Part of a small language model's weights: width 448.
MLP neurons of a small language model. Each row is named by its layer, matrix (down: output weights) and neuron, and shows model dimensions 149-276. Each number is 128 + 24 x the weight over its row's rms, rounded and kept within 0 to 255. A neuron's up and down rows have the sign that makes its largest values positive.
A block is one neuron, or neurons of one layer that tend to fire together. Before each block is what it responds to, as a language model described it from the Wikipedia text at the highest values.

Description: Adjective completions
L10.down100 [142 136 116 111 115 138  99 126 142 118 174 140 155 144 149 135  95 112 156 103 137 143 115 130 129 101 153  59 141 145 158  82 120 142 119 140 149 116 149 141 171 127 152 123  98 115  99 138 111 142 160 166 141  66 116 151 114 161  61 123 132 144 166 110 159 112 101 127 138  91 152 101 133 129  91 128 139 111 119 105 117 152 124 114  94 105 124 106 119 114 163 107 108  97 139 156 131 142 114 166 151  91 129 115 153 152 209 163 120 136 140 122  84 108 114 108 125 110 155 155 124 116  70 126 116 117 140 145]
L10.down171 [124 149 155 152 146 162 133 127 124 149 101 146 136 121 122 132 124  90  75 114 190 123 125 107 130 153 108 110 115 150  73 100 149 170 119 163 126 100 140 101 153 137 112 102 131 160 122 125 135 154 144 141 129 130 139 139 141 114 110 165 117  90 133 154 124 107 142  96 137 148 119 141 124 153 165 139 113 147 144 126 106 130 141 132 157 152 106 132 148 110  94 136 120 125 162 129 106  83 169 162 150 169 142 111 132 164 103 132  35 126 128 118  99 103 123 128 129 115 127 135  92 123  72 150 148 172 122 127]
L10.down241 [ 97 111 132 156 110 113 125 114 123 176 128 121 114 108  81  99 100 139 139 134 150 111 111  98 151  91 164 120 120  90 108 143 115 186 137 160 111 146 142 124 175 122 133 141 137 141 134 152 101 143 176 117 100 140 149 131 160 110 171 136 108 116 176 116 156 113 105 128 107 121 129 146 111 175 114 113 151 164 148 118 113 147 158 143 111 121 125  92  92 121 116 147 153 109 107 139 114 114 112 129 168  99 150 118 112 133 193 126  97 136 165 123 159 158 132 120 148 102 155 166 149 111  42 113 159 126 154 169]
L10.down561 [154 140 124 136 129  93 190 120 105  81 130 149 140 105 128 156 113 148 130  71 109 128 133 115  88 123 132 130 140 101 142 136 105 155 138  83 105 157 142 112 133 143 129 124 106  76 146 138  88 131 118 116 151 141 120 115 101 196 140 135 159  64 132 141 123  99 138 128 145 101 142 125 171 104 162 162 153 105  42 147 110 110 136 148 152 107 147 136 202 120 114 134 137 115 138 151 168 156  97 123 134 166  96 128 126 133 156 119 127  97 114 152 106 124 172 121 125 140 127 165 136 139 109 139 143  91 150  83]
L10.down763 [135 138 197 168  93 109 109 103 105 108 134 135 139 132 113 146 127 112 125 100  70 158 133 196 106  83 122 138 139 121  93 138 114 142 185 136 159 150  84 130 114  80 128 110  73 118 114 133 108 115 102  97 136  98 124 157  82 120 126 123 124 101  94 131 149 110 124 101 139 128 119 101 156 104 166 120 101  81 135 146 132 173 165 155 143 158 132 132 130 101 184 129 159 123 166 158 121 124 134 112 130 114 115 107 117 150 131  96  73 107 147 116  76 106 150 120 107 152 117 153 119 159 143 129 150 115 126 145]
L10.down793 [144 123 137 137 155 164 133 136 133 152 104 114 137  95 107 151 112 127 159  93 107 160 140 164 100 144  98 193 154  91 165 152 150 134 127 128 201 110 108 178 157 121 105 101 134 121 128 136  92 137 167 171 140  93 133  97 138 130  92 132 125 105 133 122 136 123 142 155 161 154 117 127 133 137 140 154 124 154 141 101  75 106 146 138 103 120 115  61 126 154 114 108 136  80 170 126 130 122 142 116 111  99 136 149 135 116 137 160 113 153 119 111  84  83 140 106 143 126 157 158 175 146 165 162  89 160 153 113]
L10.down1038 [113 132 133 103 130 136 100 177 148 123 151 131 135  99 128  95  97 112 140 131 185 123 139 115 125 146 182 130 142 149 136 117 114 126  86 108 140 149 125 138 110 128 148 109  77  99 158 156  74 112 142 129 149  88 108 111 172 156 142 154 111 124 122 112 147 164  99 150 146 114 130 122  89 110 157 164 127 131 124  99 158 132 156  88 125 129 145 114 122 143 137 138 115 175 119 138 148 119 146 134 108 127 103 129 154 153 161 114 131 129 142 103 139 151 170 111 111 145 115 157 163 129  93  97 127 142 124 133]
L10.down1145 [119 114  99 163 177 169 136 133 145 168 101  98 141 142 132 120  94 105 155 141 109 151 130 137 140 129 110 150 134 125 143 128 168 133  95 134 132  98 203 103 131 141 138 166 138 122 101 135 114 152 128 105 134 164 138 113 120 146 124 123 133  98 134 104 131 109 172 125 132 117  94 132 137 135 123 129 113 134  89 140  99 133 101 127 157 113 122  95  98 151 168 140 130 134 109 111  99 133  95 108  52 147  99 141  75 115 135 107 126 146 106 130 113 161 138 138 185 108 108 132 135  99 112 105 122 131 146  88]

Description: Mid-word pieces in proper nouns
L10.down223 [123 152 122 114 182 106 144 115 155 100 133 109 120  86 156 147 153 170 138 145 122 138 148 108 111 145 107 136  96 119 141 156 148 121 116 139  95 133 121 147 140  85 115 120 146 169 141  74 127 159 141 102 164  82 109 130 117 120 151 114 149 127  72 114  74 136 126  89  88 113 146 120 121 133 111 122 151 124 139  98 113  93 138  57 115 119 109 109 125 155 179 104 144 122 124 123 145 134 183 138 154 131 131 125 121 130 142 128  91 136  92 155 163  97 135  87  82 150 167 110 120 108  60 155  99 134 151  88]
L10.down250 [ 87 129 153 150 150 131 174 103 110 164 127 159 138  94 153 119 125 131  92 129 125 102 159 107 129 100  85 158 119 147 120 115 141 120  91 157 115 115 156 106 161 130 141  89 155 144 171 159 137 111 124 112  80 140 134 144 115 131 121 112 140 143 132 119 162 154 152 145  84 141 154  57 132 110 135 119 141 128 150 168 137 174 140 106 107 155 141 134 121 116 137 140 128 120 154 114 120 169 156  93 139 103 111 122 169  83 133 187 141 118 123 156 154 131 119  60 132 126 145 113 128 131 180 115 112 154 182 115]
L10.down459 [154 124 154 139 127 103 143 133  83 143 143 123 118 117 155 122 143 129 112 148 159 141 134  98 105  81 125 106 128 130 130 142 125 145 131 132 106 170 145 128 119 140 134 101 112 161 121 129 133  81 111 109 105  99 152 137 105 109 162 110 168 127 125 108 126 136 121 137 115 110 155 118 127 143 157 107 152 169 102 150 134 130 158 146 137  99 113  80  79 155 121 103  90 107 125 158 189  99 152 110 142 138 130 111 128  97 119 116  76 130 147 165 128  61 169 118 118 115  77 104 115 148 167 127 115 143 146 127]
L10.down547 [113 135 107 115 125 131 120 130  90 165 146 131 108 126 123 149 154 128 107 129 171 120 112 111 102 141 143 154 157 119 138  60  55 118 136 148 128 135 133 120 153 133 110 150 108 116 126 117 131 144 109 122 168 140 136  81  75 119 164  93 151 108  86 181 146 134 115 125 131 127 127 136  95 111 135 135 107 117 132 135 146 125 107 170 130 138 128 155 115 145 127 117  94 119 156 132 115  62 120 134 159 153 103 134 103 117 137 118 100 136 137 146 145 135 117  94 105 111 146 118 106 164 222 118 142 112 113  74]
L10.down751 [113 125 132 128 117 140 144 104 101 121 109 137 147 130 137 113 117 119 193 118 147 153 136  96 139 118 171  98 116 121 142  98 155 147 109 116 134 141 128  98 143 111 104 143 105 101 115 179 123 170 126 158 128 128 142 122 107 106 113 117 147 157 120 140 112 129  94 109 146 114 183 182  95  91 162 157 135 123 150 110 124 145  97 135 139 112 132 106 103 107 154 165 116 104 132 126 127 140 128 128 140 135 138 164 181  90 166 145 172 149  88 140  98 121  81 109 106  78 116 128 117 126 148 128 124  89 129  84]
L10.down1065 [200 111  94 140 164 166 108  77 128 109 130 118 139 105 145 148 102  91 144 106 115 138 143 125 114 122 138 133 116 161  98 105 111  89 111 152 160 132  83 147 167 144 117 148 130 111 161 119 153 137 143 118 136 108 130 112 114 103 125 143 128  97  84 148 150 135 143 112 122 139  60 138 134 126 120 161  93 145 124 118 127 142 127 109 108 107 133  97 133 105 103 118 121 127 153 114 136 150 134 157 116 106 100 123 152 113 183 143  76 100 109 134 153 110 115  89 120 164 145 100 121 123 126 136 128 100 136 114]
L10.down1079 [169 111 110 151 126  76 116  90 104 153 140 108 138 171 103 145 164 109 128 104 154  77  94 142 171 120 103  84 112 163 122 139 123 106 107 146 132 138 123 152  94 115 108 116 110  87 123 100 129 187 147  98 105 100 126 131 121 130 171 113 168 111 121 127 138 108 154 139 118 149 135 119 100  53  89 124 146 122 124 169 147  78 156 101 141 131 131 154 136 150 123 135 126 122 149 135 158 139 119 172 160 106 139  85 114 101 137 125 144 139 125 103 124 135 115 115 121 120 154 131 125 106 105  81 100  84 174 147]
L10.down1207 [134 112 126 138 175 155 107 152 117 107 122 129 146 102 139 161 129 151 139 171 107 155  93 111 141 141 116 146 166 152  93 141  89 162 115 176 103 124 113 133 171  86  73 112  93 127 145 133 124 184 109 128 131 155 120 148  95 115 139 166 153 149 100 114 109 116  88 156 110 104  87 129 137 125 118 127 143 173 132 137 140 132 113  76 121 119 118 176 132 122 144  88 140 105 131 158 145 172 120 170 126 158 142 125 124 144 108 145 139 182 107 101  90 114 146 150 132 110 140 122 108  93 107 138 110 144 166 139]

Description: Mid-word subword fragments
L7.down125 [141 161 121 128 129  88 120 136  96  77 103 115 126 113 108 160 101 130 119 131 155 133 146 185 102 107 145 113  98 166 124 153 124 167  90 106 103 143 118 190 119 137 122 120 118 128 117 125 102 141 101 100 118 108  79 143 102 110 185 108 110 165 122  81 198  95 127  96 135 117 177 128 155 147 128 113 140 141 107  95 139 135 106 120 104 141 166 134 112 133 141 116 136 147 142 128 119 152 152  61 120 166  95 175 134 105 105 134  82 144 117 151 103  72 143  84 164 132 134 131 123 101 145 120 108 116 122 111]
L7.down177 [170  96 111 139  66 157 110 137 146 111 118 109 170 122 119 146 107 113 162 123 122 129 135 113 146 189 173 177 164 126 118 106 177 155 108 120 124 135 116 114 133 104  89 159 150 122 141 138 122 141 143 124 129 129 104 116 126 120 122 128 138 130 135 124 127 118 129 136 138 105 176 144 191 163 125 127 111 170 118 116  94 159 118 161 105 145 135 121 104 107 132 113 163 145 102 126 155 112  93  97 139 122 126 193  93 137 155 131 128 102 154 160 139 121 117 104 135 134 138 115  86 105 101 120 148  98  97 116]
L7.down310 [135 127 132 115 159 166 109 129  92 123 129 137 116 143 164 139 124 105  97 134 131 116  98 144 104  76 100  97 173 102 138 103 138  92  94 116 137 143 151 112 130 151 122 101 166 131 125 134 126 140 122 135 110 144 161 149 111 126 141 115 126 160 103 109 133  85 164  92 113 128 171 147 187 143 138 122 132 142 120 137 136 108 150 130 104 159 131 139 119 179 134 132 121 142  59 120  93 102 112 130 144 163 128 151  77 113  86 140 132  98 152 115  86 206 109 146 120 121 116 129 119  95  88 146 103 167 142 148]
L7.down376 [160 146 113  83 143  89 146 154 115 109 147 110 103 142 132 180 137 113 144 121 161 119 132 143 125 126 148 115 118 140 142 123 142 151  76 150 137 152 146 130 149  98 128 181 199 156  87 133 166 129 136 130 117 130 153 126 132 137 174  99 135 116 135  82 135 138 143 140 106 155 101 121 149 181 100 151  84  74 162 136 105 127 155 109 160 104 150 154 116 106 150 138 163 119 116 141 151 151 135 163 175 150 145 154 173 122 168  73 122 109 104 132 114 200 111 104 132 108 125 102 153 103 101 122 122 120 117 136]
L7.down517 [140  97 157 135 152 130 138 152 166 126 150 119 127 159 131  78  97 147 139 171 159 112 125 132 155 166  98  95 115 128 136 121 143 134 116 111 114 103 129 123  87 119 150  89 137 109 126 100 145 130 130 134 134 124 125 120 147  94 162 101 171 110  94 107 118 152 115 171 129 140 124 122  84 175 183 178 135 125  56 150 170 120 126 118 109 142 162  98 164 154  93 163  90 157 171 152  93 121 146 125 116 145 151  95 138 143 109 112 166 125 162 108 145 164 133 141 112 138 112 113 123 102 140 146 144 132 156 186]
L7.down877 [105 152  72  95 167 151 123 116 109 106 155 122 152 152 113 157 145 126 104 150 130 107 104 126 113 121 133 141 110 114 145 143 149  97 104 159 118 139 142  87 110 132  79  87 126 131 110 112  93 126 113 112 132 139 119 144 106 106 110 103 113 117 122 113 122 117 106 108 127 123 141 115 139  89 146 111 152 167 127 161 101 129 149 168 143 116 141 115 191 161 129 167 102 112 158  80 135 135 109 136 120 120 107 122 167  95 136 157  83 131 110 150 143 135 159  76 172  91 133 118  97 122 100 104 153 136 154 153]
L7.down1051 [116 127 120 157  81 135 118 138 116 130 171 129 115 128 131 173 119 150 103 103  99 115 130  95 123 115 157 155 104 118 137 170  66 114 160 168 143 121 142 178  99 112 110 157  85 154  85 124 114 136 100 105 119 125 114  79 118 150 129 113 107  99 163 100 100 123 164 162 143 158  90 134 122 187 160 148 174 122 103 133 150 142 112  97 115  98 153 122 127 128 120  89 115 115 126 135 121 137 132 111 128 100 123 151 161 144  91 129 125 124 121 147 133 131 132 123 122 140 102 129  98  90 164 145 150 153 143 101]
L7.down1056 [165 116 134 111 136 127 169 126  87 120 144 111 174 107 135  84 120  98 103 131 131 152  97 127 145 112 129  98 121 135 140 158 114  96  86 126 187 105 138 104 184 139 134 135 133 130 140 171 125 130  99 128 149 155 112 128 157 126  94 134 107 148 154 144 103 104  89 148  97 102  80 124 164 126  72 131 140 105 102 107 143 157 164 134 126 120 172 174 106 141 148 139  85 131 166 106  96 104 119 152 158 172 100 137 143 139 155 131 108 126 135 157 124 134 103 106 132 155 152 150 109 139 159 139  85 133 138  96]

Description: Partitive "of" after quantifiers
L5.down977 [119 140 137 113 152 110 119 112 135 126 114 106 146 150 117 145  86 147 115 163  95 111 121 125 139 146 145 164 119 153 113 103 123 116  96  96 108 110 124  81 140 133 119 116 178  75 126 159 117 153 124 110  97 117 146 161 152 118 130 136 147 107 118 146 129 149 100 160 119 156 134 143 130 152 155  92 125 141 129 113 129 123 146 114 142 118 120 106 146  94  84 111 137 150 115 144 135 140 140 168 126 124 118 146 106 162 103 165 130 135 103 123 114 121 163 117 113 127 135  92 111 133 192 139 130 107 149 169]

Description: Size and position word endings
L7.down146 [152 133 112 183 130 147 137 117 154 156 121 125 124 130 155 131 161  97 142 113 140 124 123 149 103  77 115 135 120 106 128 114 140 121 158 127 104 149 160 114 160 101 129 114  86 136 110  98 138 136 112 113 138 124 136 152  82 150  81 145 136 110 105 108 173 128 107 135 134  99 113 101 132 109 152 144 135 180 130 123 134  96 152 109 133 117 138 148 124 144 140 116 145 136 139  90 153 151 137  99 145 130 142  97 118 149 120 146 142 127 133 137 159 118 150  99 137 142  77 171 149 142  20 187  97 121 128  83]
L7.down157 [133 125 116 156  92 111 125 139 137 139  90  82 167 172 173 122  82  86 140 107 141 104 110 102 150 131  78 161 105 130 147  99 139 106 188 126  80 147 116 107 124 137 103 135 131 102 105 119 115 129  80 122 110 173 154 175 143 132 102  66 140  99 101 115 109 113 136 153 136 136 121 131 121 134  81 145 138 178 156 167 163 130 134  90 161 112  90 119 135 113 117  82 131 150 142 156  80 119 140 131 136  76 134 122 160 147 119 120 120 149 134 109  94  97  85 117  85 135 102 112 130 141 131 135 107 128 157 107]
L7.down271 [119  83 105 117 116  89  97 148 128 120 118 129 136 127 145 146  69 137 127 125 116 114 133 133 106 121 134 115 141 148 142  94  68 103 132 140 122 116 118 116 155 128 187 121 123 130  89 123  95 129 122 113  65 122 163 123 108 158 132 117 105 121 139  89 168  98 115 112 135 130 125 133  99  96 138 130 168 144 116 145 109  80 166 108  93 131 139  92 122 111  98 132 100 172 108  86 139 108 125 107  95 128 176 129 141 161 120 151  74 121 141 161 149 140 146 116 153 110 118 161 149 128 110 135 119 146 127 124]
L7.down305 [165 147 101  74 159 134 139 112 144 141 130 160 149 170 114 149  94 143 119 150 119 141 124 104  82 156 111 162 130 100  70 144 152 173 131 117 128 146 146 173 141  99 147 164 118 145 146 132 115 133 132  97 104 137 130 170 118 116 131 133 111  88 106 142 150 130 179 144 118 178 103  74 115 160 139 115 125 154 110 148 163  89 143 116 133 127 135 153 146 152 117 142 127 147 109 167 106 148 114 154  88  97 134 102 119 123 144 112 135 144 136 134 116 118 128 143 123  95 157 158 108  90 110 115  97 122 122 143]
L7.down443 [138 147 137 122 149 146 139 129  99 137  77 147 107  86 159 130 123 105 143  84 124 142  91  87 129 140 128  92 105 134 131 155 150 124 150 121 121 145 156 124 151 144 127 122 159 109 153 130 153 132  62 136 122 136 117 119 131  81  94 130 128 181 112 130 159 150 118 135 113 145 138 145 135 168 151 151 175 149 161 126 109 127 117 144 104 126 120 119 132  98 103 137 126 133 144 148 145 164 127  97 112 120 122 123 151 134 162 104 107 115 104 111  65  98  90  99 167 136 149 157 114 157 142 122 130 148 115 117]
L7.down556 [190 105 124 122 130 127 121 127 125 123 178 109 108 133 137 143 132 121 152 124 145 146  86 131 131 136 117 116 129 153 153 115 138 132 138 112 123 120  99 127 143 128 184  83 172 121 127 136  88 152 165 109 130 128 145 176  99 150 176 153 113 105 144  81 151 126 130 129 146 146 141 113 147 135 123 113 125 128 147 129 110 111 100 130 155 125 131 120 167 117 140 119 110 136 127 113 139  74  99 142  82  86 111 115 134 132 105 135 118 124 150 188 119 162 146 124 153 121 145 157  99 137 120 108 102 158  99 106]
L7.down626 [118 114 145  89 119 195 187 116 135 146 132 124 156 130 163 137 102 123 102 134 121 150 119 158 126 116 124 150 154 144 141 105 123 136 120 148 110  97 117 131  88 104 111 124 166 122 131 147 113 112 107 114 120 132 102 127 114 137 122  93 129 101 130 104 128 135 123  95 167 140 142 115  95 141 140 138 171 142 122 150 111 138 104  88 129 136 150 154 129 103 105 142 147 118 128 135 137  94 149 102 120 118 172  71 143 119 105 127  88 161 151 161 141 108 162 136 135 156 110 143 151 142  46 143 167 121 119 103]
L7.down846 [153 135 138 142 151  98  74  82  93 156 148 113  98 171 129 126 123 143 125  95 135 166 110 168 125  92 175 171 112 134 140 101 101 145 131 131 153 158  94 149 125  87 164 127 150 121 129 110 108 115 152 130 113 114 159 134 122 162 103 147 102 156 129 102 116 125 172 124 154 125 121 103 132 108 160 109 140 134 147 121 130 108 112 129 100 144 111 141 131 111 119 119 128 130 113  81  89 117 132 149 112 117 131 192 121 158 145 181 163 113 192 131  95 143 111 118 156 122 115 139 108  88  72 133 119 158 107  85]

Description: Word-final syllable pieces
L5.down148 [133 129 140  97 154 127 140  98 152 165 132 119 143 109 159 106 166  89 157  99 125 145 119 101 132  97 147 146 141 130 161 110 127  85 138 139 158 144 127 152 121 148 145 124 176 122 136 150 161 153 118 135 104 104 111 146 111  74 132 148 124 115  98 122 136 107 143 128 112 150 162 117 126  97 124 139 115 103 134 112 105 171 140 118 113 140 126 168 141 175  76 153 108 128 117 109 159 131 113 100  87 126 146  93 141 150 145 119 109 151 149 162  93 128 172 109 104 137 111 109 105  95 148  95 139 137 126 138]

Description: Word-start fragments; "one of"
L10.down86 [137  79 136  95 108 137 120 120 111 141 137 134 149  93 107 122 145  83 125 139 131 110  86  94 118  67 130 131 115 139 115 111 162 157 138  93  74 105  95 114 151 154 113 148 120 143  94 122  82  84 113  92  83 116 140 119 124 120 142 124 142  83 169 158 134  93 172 177 105 170 128 132 121 105 109 133 157 127 129 146 136 170  84 153 123 137 190 125 140 162 101  99 104 132 127 145  74 141 134  97 133 153 154 115 134 154 132  93 135 150 130 118 110 198 128 115 154 174 119  79  85 141 155 135 129 153 152 115]
L10.down311 [ 91 136 159 133 189 117 147 122  87 104 112 125 138 126 105 167 121 140  81 145  85 143 161 137 125 136 112  98  84 122 127 173 148 126 160 105  98 154 136 136 132 125 130 114 138 117 105 138 131 118 141 124 144 141 139 134 140 124 130 135 131 123 138 133  57 122  99  93 127 116 117 170 141 103 117 141 102 101 114 142 134 103 143 149 151 128 122 141 105 156 114 101 145 148 146 181 137 155 127 159  69 126 130 121 147 116 121 142 105 124 139 155 109 153  94 142 135 149 171 132 139 130 114 142 157 138 138 105]
L10.down383 [127 177 160 134 135 115  91 152 115 137 156  90 146 120 134 143 118 124 143 134 144 107 113  75  99 136 134 141 102 106 115 138 149 106  77 122  81 150 121  99 134  82  93 120 162 134 167 149 133 139 116 122 127  90 137 152 130 106 114  89 138 109 104 159 139 149 130 108 104 100  88 121 128 139 115 122 141  95  96 116 152 174 183 110  97 134 134 147 140 144 138 110 132 155 113 126 130 116 190 104 121 114 121 169 129 146 121 125 151 105 141 145 114 112 152 133 135 120 116 118 117 161  77 110 110 123 108 125]
L10.down452 [ 95 154 136 158 126 166 156  92 111 136 149 123 107  93 142 122 103 145 127 129  72  97 108  91 152 143  94 147 101 108 110 102 171 142  79 133 148 114 124 103 125 150 158  84 133 146 167  99 132 116 134 121 127 101 148 166  92 102 131 178 109 126 116 132 154  76 106 124 116 137 138  90 129 101 125 156  94 146 160 152 154 138 124 121 106 161 125  73 178  89 111 122 142 132 165 130 135  85 106 145 166 117  79 140  90 119  80  68 141 158 128 130 142 118 105 165 124 144  90 123 127 153  90 112 145 119 195 200]
L10.down476 [130 134 115 138 153 139 126 131 141 161  94  83 131 137 135 133 122 135 113 131 126  96 152  88 143 128 172 127 105 132 158 126 155 162 169 135 117 139  91 125 103 120 126 112 164  78 102 125 139 114 121 142  90 132 136 145 119 138 136 153 141 132 162 160 139 133 132 144 106  99 135  98 144 142 118  87 124 117  90  95  75 114 169 122 121 133 165 136 112 122 125 103 139  68 117 144  79 148 161 137 112 111 125 150 131 131  87  85  98 118 102 128 130 115 102 130 137 118 102 101 129 168 129 114 143 102 158 157]
L10.down698 [131 103 145 122 168  99  95  97 114 156 111 121 133 137 153 131 113 167 104 178 114 141 113 141 185 145 157 143 134 116 108 113 132 127 105 163 128 111 202  88 137 148 130 122 128 104 142  69 110 119 186 120  84 169 124 136 105 119  90 153 133 103 104 104 105  87 123 135 163 138 102 122 130 125 135 132 130 145  54  91 140 108 138 156 147 129 142 117 123 133 149 133 104 165 110 134 107 119 159 139 133 140 146 158  70 118 115 139 122 101  98 108 102 116 116 160 132 148 124 108 166 100  64 138  81 137 134 174]
L10.down699 [123 100 108 118 104 124 104 106 128 145 103  91 175 151 136 138 124  80 110 142 141 148  91 161 112 168 124 110 152 153 150 117 143  85 140  89 153 125 161 130 144 129 135 141 102 137 112 166 126  99 127 108 161  94 120 135 181 158  81 164 160 135 103 143 125 134 119 171 164 188  97  89 112  99 107 121 131 149 136  89 160 112 152 117 147 104 146 155 122 146 134 119 135 156 158 129 125 168 156 121  96 128 104 111 145 133  95 115 106 151 160 128 121 122 148 161 167 114 141 119 133  91 148  94 157 140 158 167]
L10.down873 [112 129 142 125 121 192 122 114 121 157 130 118 136 100 119 128 138 125 116 138 174 124 112 143 124 150 140 147 112 122 127 154 127 117 162 145 158 120 105 110 136 145 119 141 142 145 154 133 133 137 122 143 127 147 107 112 130 127  93 147 143 136 181 109 114  76  47 115  92 126 134 141 126 129  96 127 151 132 116 110 156 168  93  85 142 162 160 128 106 129 112 131 114 143 141 113 103 109 169 150 179 105  87 159 175 132 145 152 162 145 128 113 112 123 102 171 113  90 114 122 133 104  52  96 134 135 143 134]

Description: Partitive "of"
L7.down245 [137 170 142 158  88 107 111 121 105 154 109 140 148 112 121  95 119  95 119 122 110 138 126 172 152  71 107 108 139 102  97 107 140 111 130  62 150  97 121 113 172 140 110 188 137 142 106 112 157 156 126 108 136 171 122 134 138 164 148 114 100 107 128 117 130  95 138 155 130 141 144 126 122 119 166 147  92 100  76  64 132 141 131 141 138 154 133  99 105 116 119 118 167 130 173 144 104 114 142 103 126 136 125 104 132 119 157 137  94 145 123 121 124 123 148 126 109 115 118 113 138 122 180 138 110 102 134 131]
L7.down286 [134 113 162 181 116  84 105 139 119 130 134  86 135  83  66 104 112 128 186 107 126 150 116 140 117 121 182 136 138 137 114 178 107 143 129  98 131 156  94 140 141 119 164 146 141 109 104 125 105 145 166 134 188 137 121  94 128 169  92  98 109 173 108 122 132  94 118 119 143 145 124 149 166 150 135  97 111 120 147  81  97 138 149 132 106  59 135 114 127 162 120 105 117  99 164 118 133 133 131 103 137 120 104 112 126 136 143 119 116 142 131 132 166 156 125  90 183 148 125 170 168 102  63 131 126 175 112 104]
L7.down431 [122 115 135 173 166 147 149 161 179 130 127 127 186 159 144 143 112 166 133 146 137 139  88 144 145 151 137 135 136 125 143  84 126 150 116 120 121 144 111 122  88 144 120 128 130 120 114 145 123 139 124 118 127 142 123 175 186 187 111  96 128  93 136 156 137 148 125 106 113 144 132 171 115 117 121 121 137 155 118 131 164 186  80 166 105 133  67 134 143 146 116 111 108 165 149 143 114  98 125 108 139 126 100 114 130 151 111 107  74 160 164 112 159 144 128 133 150 108 131 154 175 141 103 105 166 147 161  89]
L7.down523 [172 127 133 131 124 156 151 154 117 138 115 141 121 113 156 132 153 139  94 138 107 179 160 121 138 141 151 163 133 135 110 162 124 134  98 112 117 107 102 137 157 136 107 117 141 107 133 126 136 122 119  94 159 126 115 144 153 123 144 161 148 107 115 105 147 135 160 143 110 144 138 157 115 144 106 129  98 106 123 126 115 152 182  75 128 141 185 139 173 154 131 112 149  77 162 150 144 136 164 153 130  95 141 153 130 157 123 163 154 104 117 124 135 103 127 126  68 161 130 120 128 146 105 106 143 133 137 123]
L7.down792 [ 80 136 141 138 122  72 153 129 140 136 116  96 132  80 105 110 153 149 111 107 136 116  95 156 124 170 180 169 149 122 132 154 100 124 147 141 131 127  91 112 177 141 118 136 121 147 114 125  70  98 122 134 109 121 110 110 135 179 140 113 146 120 104 153 114 119 144 114 100 132 121 159 149 122 131 122 123 131 120 139 156 139 140 137 157 115 110 118 133 157 117 112 122 121 132 177 119 188 159 142 141 112 132 141 164 140 128  79 114 127 134 151 141 100 120 127 124 104 143 162 124 103 111 152  61  92 150 118]
L7.down801 [ 72 107 111 113 134 170 129 180 133 122 104 119 143  94 137 143 109 137  81 111 150 124 138 161 116 141  94 112 106 118 134 132  89 136 177 124 163 156 135 144 156 149 133 139  66  96 130 170 152 122 113  79 128  89 109 123 148 144 141 118 171 159 130 116 153 125 179 133 135 125 125 150 115 121 148 148  89 152 143 121 150 122 123 122 146 135 137 130 137  85 158  99 130 145 133 111 105 130 131 119 123 144 123 154 119 140 137  84 145 165 166 116 142  83 126 147 117 169 108 144 100 175 141 148 154 110 151 134]
L7.down845 [160 115  64 106 133 113  65 118  71 134 108  68 116 105 148 125 113 160  91 112 161 159 133 126  96 110 127  66 163 128  90 131 111 122 123 127 179 165 109 113 116 128 113 113 116 141 107 184 144 134 151 129 110 148 159 111 103 147 105 119  90 146 128 124 126 174 135  67 184 148 110 158 110 151 166 129  83 130 162 126  94 135 149 137 146 104 130  86  99 127 128 139 139 127 164  93 147 171 103 128 132 170 114 132 116 147  97 158 111 110 105 119 111 141 132  92 108 113 126 138 105 105  99 131 113 143 159 123]
L7.down859 [129 131 141 129 136 133 121 206 103 168 139 143  77 138  94 133 168 106 125 142 126 128 122 165 101  98 131  89 156 109 132 102 126 141  79 155 159  99 120 144 162 154 132 101 159 135 142  95 128 155  94 150 141 111 119 107 142  93 135 166  94 126 165 108 173 138 150 118 156 125 147 106 153 157 120 170 115 135 132 138 108 156  89 141 161 148 144 173 122 142 164 114 104 100 130  94  93 113 118  90 121 148 105 104 134 105 153 137 155 125 107 131 143 158 141 119 113 148 116 127 118  97 163 120  77 103 129 118]

Description: Mid-word fragment pieces
L5.down568 [120 160 156 168 146 107 120 118 114 125 107  94 138 108  84 163 105 140 136 144 127 122 114 125  42  85 142 127 131 149 168 151 137 119 165 152 128 118 127 142 168 143 164 112 116 124 132 106 136 111 115 162  77 146 117 152 158 138 133 120 130 108 118 107 151 125 110 128 143 146  71 146 104 127 132 112  89 106  98 107 108 157 147 146 135 118 208 154 147  95 132 128 136 158  94 163  91  93 152 144 148  67 105 110 145 138  80 131 127  94 141 140  83 107 114 145  93  97 135 111 155 130 197 186 130 122 152 101]